Weights of a small transformer language model.
Architecture: LayerNorm before each block, learned positions.
MLP neurons of a small language model. Each row is named by its layer, matrix (up: input weights) and neuron, and shows model dimensions 16-111. Each number is 200 + 40 x the weight over its row's rms, rounded and kept within 0 to 999.
After each neuron's rows, "fires on" lists the tokens most often at its 100 highest values on Wikipedia text that the model never trained on.

L17.up493,138,143,213,230,221,212,238,76,177,251,201,192,156,212,187,189,215,221,194,169,189,174,217,250,204,250,159,236,207,224,221,292,196,147,195,192,163,151,150,180,182,170,226,185,223,154,221,199,186,282,213,159,146,226,213,163,177,225,167,219,86,211,188,135,176,218,253,220,192,185,222,174,182,190,200,192,235,219,260,230,183,197,229,275,228,231,164,161,199,213,228,219,192,184,173,252
fires on: "p", "ar", "e", "l", "o", "ou"

L15.up450,243,202,215,117,225,156,127,171,166,142,211,244,241,143,198,193,177,186,128,312,259,206,237,264,146,142,203,253,272,140,204,142,206,256,169,136,188,196,210,191,218,221,124,168,246,226,284,165,200,178,150,269,229,225,207,167,138,254,151,221,156,198,166,181,256,255,209,242,191,252,152,241,153,225,131,125,157,277,167,197,209,177,226,197,202,292,202,229,205,182,209,218,235,199,216,126
fires on: "o", "th", "w", "iv", "o "

L11.up441,195,148,180,186,175,177,145,241,212,252,210,232,175,211,228,199,140,229,206,234,271,133,126,181,194,142,289,199,139,244,221,194,143,215,223,198,233,259,197,140,111,232,231,237,182,230,181,207,262,222,150,140,197,212,244,203,206,173,244,228,149,169,187,200,165,251,200,249,198,228,215,223,183,200,179,186,197,194,279,182,161,198,217,237,218,188,195,317,144,232,164,248,193,256,175,233
fires on: "ol", "h", "b", "z", "u", "ec"

L17.up588,173,168,205,244,191,218,168,180,230,157,169,200,220,235,144,208,199,212,161,191,202,231,229,102,235,227,230,173,220,249,238,209,177,268,163,199,210,281,178,180,261,207,213,213,220,206,147,218,271,144,199,185,235,212,183,197,147,269,142,249,170,172,245,164,220,217,241,195,169,235,77,215,219,178,149,198,164,171,178,171,175,182,188,173,288,220,217,211,226,212,162,228,240,277,192,242
fires on: "a ", ".", "\n\n", ",", "7", "on"

L17.up255,247,240,181,309,227,262,157,156,174,164,184,151,247,253,231,227,211,216,268,205,138,254,196,229,146,212,256,207,178,159,194,240,227,208,160,133,262,179,182,158,240,174,216,204,223,215,225,133,181,199,198,225,211,260,210,240,204,189,169,290,127,194,264,130,180,167,252,159,207,145,186,185,204,145,150,202,250,252,259,217,250,224,159,226,188,169,207,161,254,308,250,293,197,210,280,192
fires on: "uc", "oc", "ated ", "t", "g ", "ed "

L22.up176,192,189,184,136,204,161,199,198,154,199,248,223,272,183,183,278,241,261,220,229,243,160,218,209,209,198,295,223,225,246,175,288,172,182,209,253,173,218,197,263,211,137,195,186,232,137,200,172,212,198,208,208,247,197,172,260,190,240,175,140,183,218,182,201,228,150,272,186,111,143,237,229,187,228,240,256,291,83,174,238,185,174,154,186,129,211,211,227,212,194,206,194,194,162,134,187
fires on: "a", "c", "i", "n", "P"

L21.up670,120,189,189,240,187,131,175,279,215,226,198,181,175,160,196,166,135,159,242,232,177,176,203,152,204,164,208,192,163,194,190,226,205,202,176,246,181,154,194,143,179,171,243,167,186,219,223,173,278,149,259,208,189,212,207,248,219,175,252,239,224,276,206,203,175,218,246,164,231,238,267,251,260,164,200,222,232,155,215,188,202,163,221,213,266,231,136,264,126,240,142,206,166,223,208,190
fires on: "il", "ec", "an", "ol", "tic", "or"

L21.up601,193,186,239,319,143,239,224,225,250,247,136,180,71,202,202,138,286,175,224,288,213,255,134,163,185,222,251,195,252,174,208,167,180,186,156,212,193,173,251,218,198,201,163,198,182,194,244,127,183,180,290,129,229,283,202,131,226,189,206,217,140,158,162,166,182,232,213,172,212,231,184,274,224,149,160,243,194,183,200,220,191,149,216,128,236,172,227,161,226,155,218,239,246,171,208,197
fires on: "D", "L", "si", "f", "er", "ou"

L21.up394,145,201,130,143,168,170,259,279,181,116,284,246,217,182,155,164,233,155,205,254,202,222,183,178,183,132,224,272,226,203,195,224,242,242,233,193,197,240,235,138,223,191,138,206,236,261,161,198,201,150,234,172,191,244,207,236,216,123,210,190,246,268,178,210,205,237,169,125,229,170,202,179,201,191,222,204,162,229,178,188,201,119,162,232,214,152,156,211,155,284,267,202,180,210,225,251
fires on: "en", "st", "p", "et", "ent", "at"

L12.up456,213,182,178,206,166,187,203,226,198,113,174,169,203,194,203,158,228,125,243,124,223,197,209,183,153,91,224,191,253,215,219,210,226,190,218,187,188,207,232,155,211,213,223,248,196,211,196,233,214,131,243,151,216,160,271,181,287,185,110,242,131,185,215,220,224,191,263,205,239,219,106,226,232,235,158,167,232,210,259,291,225,221,140,173,191,246,201,250,120,253,172,223,249,194,173,204
fires on: "it", "o", "st", "ot", "t"

L16.up241,214,252,213,183,300,217,176,140,187,177,151,220,186,196,297,140,178,241,166,239,191,232,203,203,184,151,225,158,196,157,347,267,304,191,185,202,215,247,144,221,234,183,228,221,208,179,165,180,127,176,194,178,235,223,219,202,238,188,218,290,201,112,263,257,138,152,252,86,187,206,201,133,192,159,146,179,190,285,146,278,193,252,193,217,176,213,190,210,226,276,145,238,282,220,150,131
fires on: "m", "si", "por", "ated ", "ed ", "6"

L21.up97,198,274,129,137,140,197,181,222,144,172,220,148,208,202,199,198,230,175,208,281,207,293,222,178,201,134,196,151,226,181,158,150,251,191,162,248,179,267,229,247,219,232,234,145,231,228,264,301,240,76,180,282,224,220,150,202,207,240,146,178,175,249,197,210,141,226,175,197,216,229,217,240,212,164,133,114,201,204,175,203,227,174,160,206,212,181,202,200,208,218,215,174,181,224,205,233
fires on: "H", "h", "et", "c", "G", "ot"

L8.up176,208,193,193,203,255,193,218,246,228,221,150,196,154,156,136,161,205,199,228,275,73,245,159,248,234,205,196,188,198,148,153,198,149,180,231,238,247,140,133,250,119,199,218,125,222,214,130,214,186,210,248,156,246,155,206,186,178,192,251,118,238,187,254,265,201,258,214,257,204,139,152,246,137,240,274,267,286,219,227,267,177,215,156,203,213,196,151,215,163,219,230,276,175,261,185,197
fires on: "es", "e", "il", "cl", "is", "ti"

L15.up298,129,194,214,205,169,240,154,145,258,131,180,153,208,255,238,217,178,188,162,216,250,221,227,194,231,165,131,223,190,237,219,224,182,241,191,160,238,202,183,147,223,205,218,140,236,157,193,192,125,154,214,264,182,258,177,231,204,224,151,163,277,140,176,189,260,224,71,169,239,243,248,158,170,182,192,186,213,179,122,206,202,180,218,221,205,220,207,129,179,214,167,284,256,277,186,244
fires on: "from ", "ent", "in ", "ab", "er ", ", "

L12.up383,204,179,232,174,174,174,162,135,195,188,206,219,243,223,240,180,83,164,274,229,198,224,137,182,169,160,214,192,175,198,250,215,139,217,159,252,216,152,203,170,250,238,239,198,298,237,197,178,194,180,231,172,161,179,169,189,195,223,167,167,238,225,197,162,328,159,206,203,240,251,183,187,233,171,244,193,218,236,212,246,235,153,143,187,199,200,220,147,173,167,157,179,155,244,183,177
fires on: "as", "is", "us", "0", "os"

L22.up700,231,237,173,322,152,268,221,221,144,253,197,153,150,191,164,225,230,186,204,190,207,220,187,183,129,201,214,187,238,188,241,250,120,182,237,208,213,174,209,222,132,205,298,146,227,230,189,152,174,155,183,170,257,287,258,138,230,138,213,223,182,165,305,244,229,215,155,172,193,211,201,227,237,206,184,251,196,237,137,279,198,161,201,156,183,139,181,235,234,206,148,246,180,239,214,256
fires on: "er", "f", "al", "202", "R", "om"

L22.up239,178,179,172,198,150,242,168,183,153,67,226,203,153,198,243,173,190,169,221,198,222,222,138,113,171,198,247,129,200,186,179,134,216,162,209,166,237,112,219,135,180,177,177,225,206,254,207,202,235,102,210,188,206,253,181,235,173,167,177,236,203,237,219,243,184,213,170,175,127,166,210,255,151,215,144,183,189,239,209,267,250,177,206,274,212,148,110,182,180,221,212,189,219,225,189,193
fires on: "ri", "e", "en", "st", "de"

L5.up624,173,168,222,233,219,202,211,168,180,237,116,168,169,199,142,191,180,110,202,216,143,269,246,205,210,193,238,229,215,219,178,179,247,220,260,294,184,188,202,247,207,166,168,165,184,180,232,211,194,173,238,147,170,199,177,194,229,190,207,133,234,210,168,258,233,254,263,179,206,177,163,258,213,149,195,224,223,195,188,262,170,320,174,206,186,201,133,259,178,182,158,242,178,217,209,201
fires on: "on", "ul", "i", "od", ".", "es"

L15.up699,177,197,223,173,174,206,149,162,248,278,229,179,243,215,136,248,239,184,190,205,196,199,185,178,180,203,217,156,232,229,257,214,189,204,204,156,154,273,198,215,232,257,197,192,308,228,160,252,241,225,134,215,241,260,203,188,84,190,177,175,170,216,128,161,212,210,268,247,222,296,165,231,121,158,177,235,170,244,249,221,152,200,216,270,210,209,251,271,177,208,150,221,257,210,188,173
fires on: ",", "8", "7", "3", "1"

L16.up552,157,215,223,243,233,162,227,121,210,240,175,200,125,164,208,205,172,225,203,159,154,213,197,221,187,205,146,205,206,191,250,227,184,219,178,211,196,139,207,204,179,101,241,220,174,247,171,209,238,186,183,215,177,205,248,201,231,298,169,245,185,230,205,204,162,243,267,159,284,184,175,238,177,187,190,196,134,144,225,165,173,279,174,227,202,97,162,175,169,179,236,127,144,221,173,196
fires on: "a", "l", "s", "p", "am", "id"

L15.up690,221,201,186,212,225,252,233,196,164,242,169,155,103,213,168,217,208,195,182,183,98,198,284,148,171,172,265,231,188,206,185,222,160,195,220,290,178,115,194,256,162,215,196,211,224,261,216,164,184,213,177,188,166,186,147,174,190,211,169,238,230,144,248,230,188,149,237,101,262,272,159,207,178,143,206,171,228,189,251,241,223,262,182,229,234,198,243,201,126,224,201,229,187,191,195,188
fires on: "i", "u", "on", "es", "f", "o"

L17.up589,138,270,218,266,154,232,204,150,198,206,198,201,198,256,162,247,245,224,213,274,151,272,240,240,158,216,154,161,219,177,179,225,132,242,225,125,253,254,158,204,213,223,171,154,159,148,218,188,153,185,204,207,199,257,214,177,228,205,135,148,230,243,273,163,233,241,146,215,269,243,154,181,203,261,140,179,151,206,181,199,134,248,184,175,245,208,214,173,187,227,236,255,205,223,258,248
fires on: "in ", ", ", "| ", ": ", "en ", "("

L5.up761,224,299,200,237,236,220,153,240,208,146,147,160,188,199,249,212,195,192,197,193,221,140,182,216,192,199,150,231,248,252,207,183,217,72,213,220,137,267,215,121,256,183,216,170,210,221,199,178,244,238,225,223,181,191,202,169,144,151,170,265,138,213,158,154,238,236,182,176,187,239,121,222,169,219,127,143,243,282,289,301,204,201,242,153,167,254,152,253,140,248,187,235,232,135,196,212
fires on: "t", "t ", "th", "str", "it", "s "

L5.up312,117,148,250,149,182,193,130,166,243,133,269,216,123,163,200,112,161,201,190,217,141,177,276,193,231,175,154,182,204,229,240,253,214,171,146,237,239,263,184,217,253,223,187,164,241,237,184,180,231,145,253,216,214,183,132,194,194,206,219,223,163,220,134,163,217,224,248,209,198,265,191,182,242,166,206,215,232,180,277,92,171,246,208,155,228,262,189,181,139,210,231,221,151,166,160,143
fires on: "ul", "s", "on", "ed", "an", "ol"

L11.up356,137,156,160,180,262,155,204,200,170,199,197,202,238,188,243,270,130,212,179,176,211,189,193,200,135,199,157,147,281,190,220,211,196,265,142,209,191,163,151,143,238,226,201,200,224,216,214,199,134,209,218,228,138,198,172,203,197,250,192,197,207,199,217,215,179,144,206,198,319,243,212,250,150,233,186,192,218,205,167,251,273,151,136,255,167,203,157,207,201,178,243,173,180,259,143,237
fires on: "-", "ic", "is", "v", "us", "s"

L21.up453,177,265,202,195,266,250,168,162,203,174,180,206,162,134,311,228,121,208,218,191,113,200,129,246,202,200,184,192,233,177,237,181,152,201,217,239,157,84,184,200,244,160,245,161,193,192,190,217,209,216,242,172,224,187,223,255,154,258,258,245,157,185,223,186,150,170,216,235,211,73,195,176,200,199,265,283,217,178,161,251,213,231,187,222,205,227,212,211,143,144,251,164,219,186,201,176
fires on: "l", "o", "a", "e"

L17.up543,123,203,111,187,178,217,191,298,163,179,110,231,152,158,138,198,213,214,171,204,196,221,136,214,215,249,188,190,139,240,215,155,204,176,293,224,234,130,182,169,134,293,161,165,110,197,217,223,243,188,199,176,225,230,246,174,180,227,181,180,185,274,223,137,172,167,175,180,161,208,156,236,186,152,147,186,255,205,183,263,217,148,185,210,159,160,154,227,236,232,219,168,273,221,212,214
fires on: "d", "de", "end", "t", "e", "ent"

L22.up520,146,198,155,230,170,175,218,209,163,175,174,176,214,153,194,171,256,233,121,188,114,248,294,100,191,204,207,215,254,224,219,248,181,298,111,198,242,241,214,187,191,185,135,241,178,155,152,168,190,136,297,204,180,224,146,195,93,154,190,171,236,136,215,181,167,185,172,172,224,204,184,239,224,212,176,237,177,240,201,211,186,249,268,223,248,238,210,204,141,178,223,211,215,199,198,178
fires on: ".", "8", "0", "7"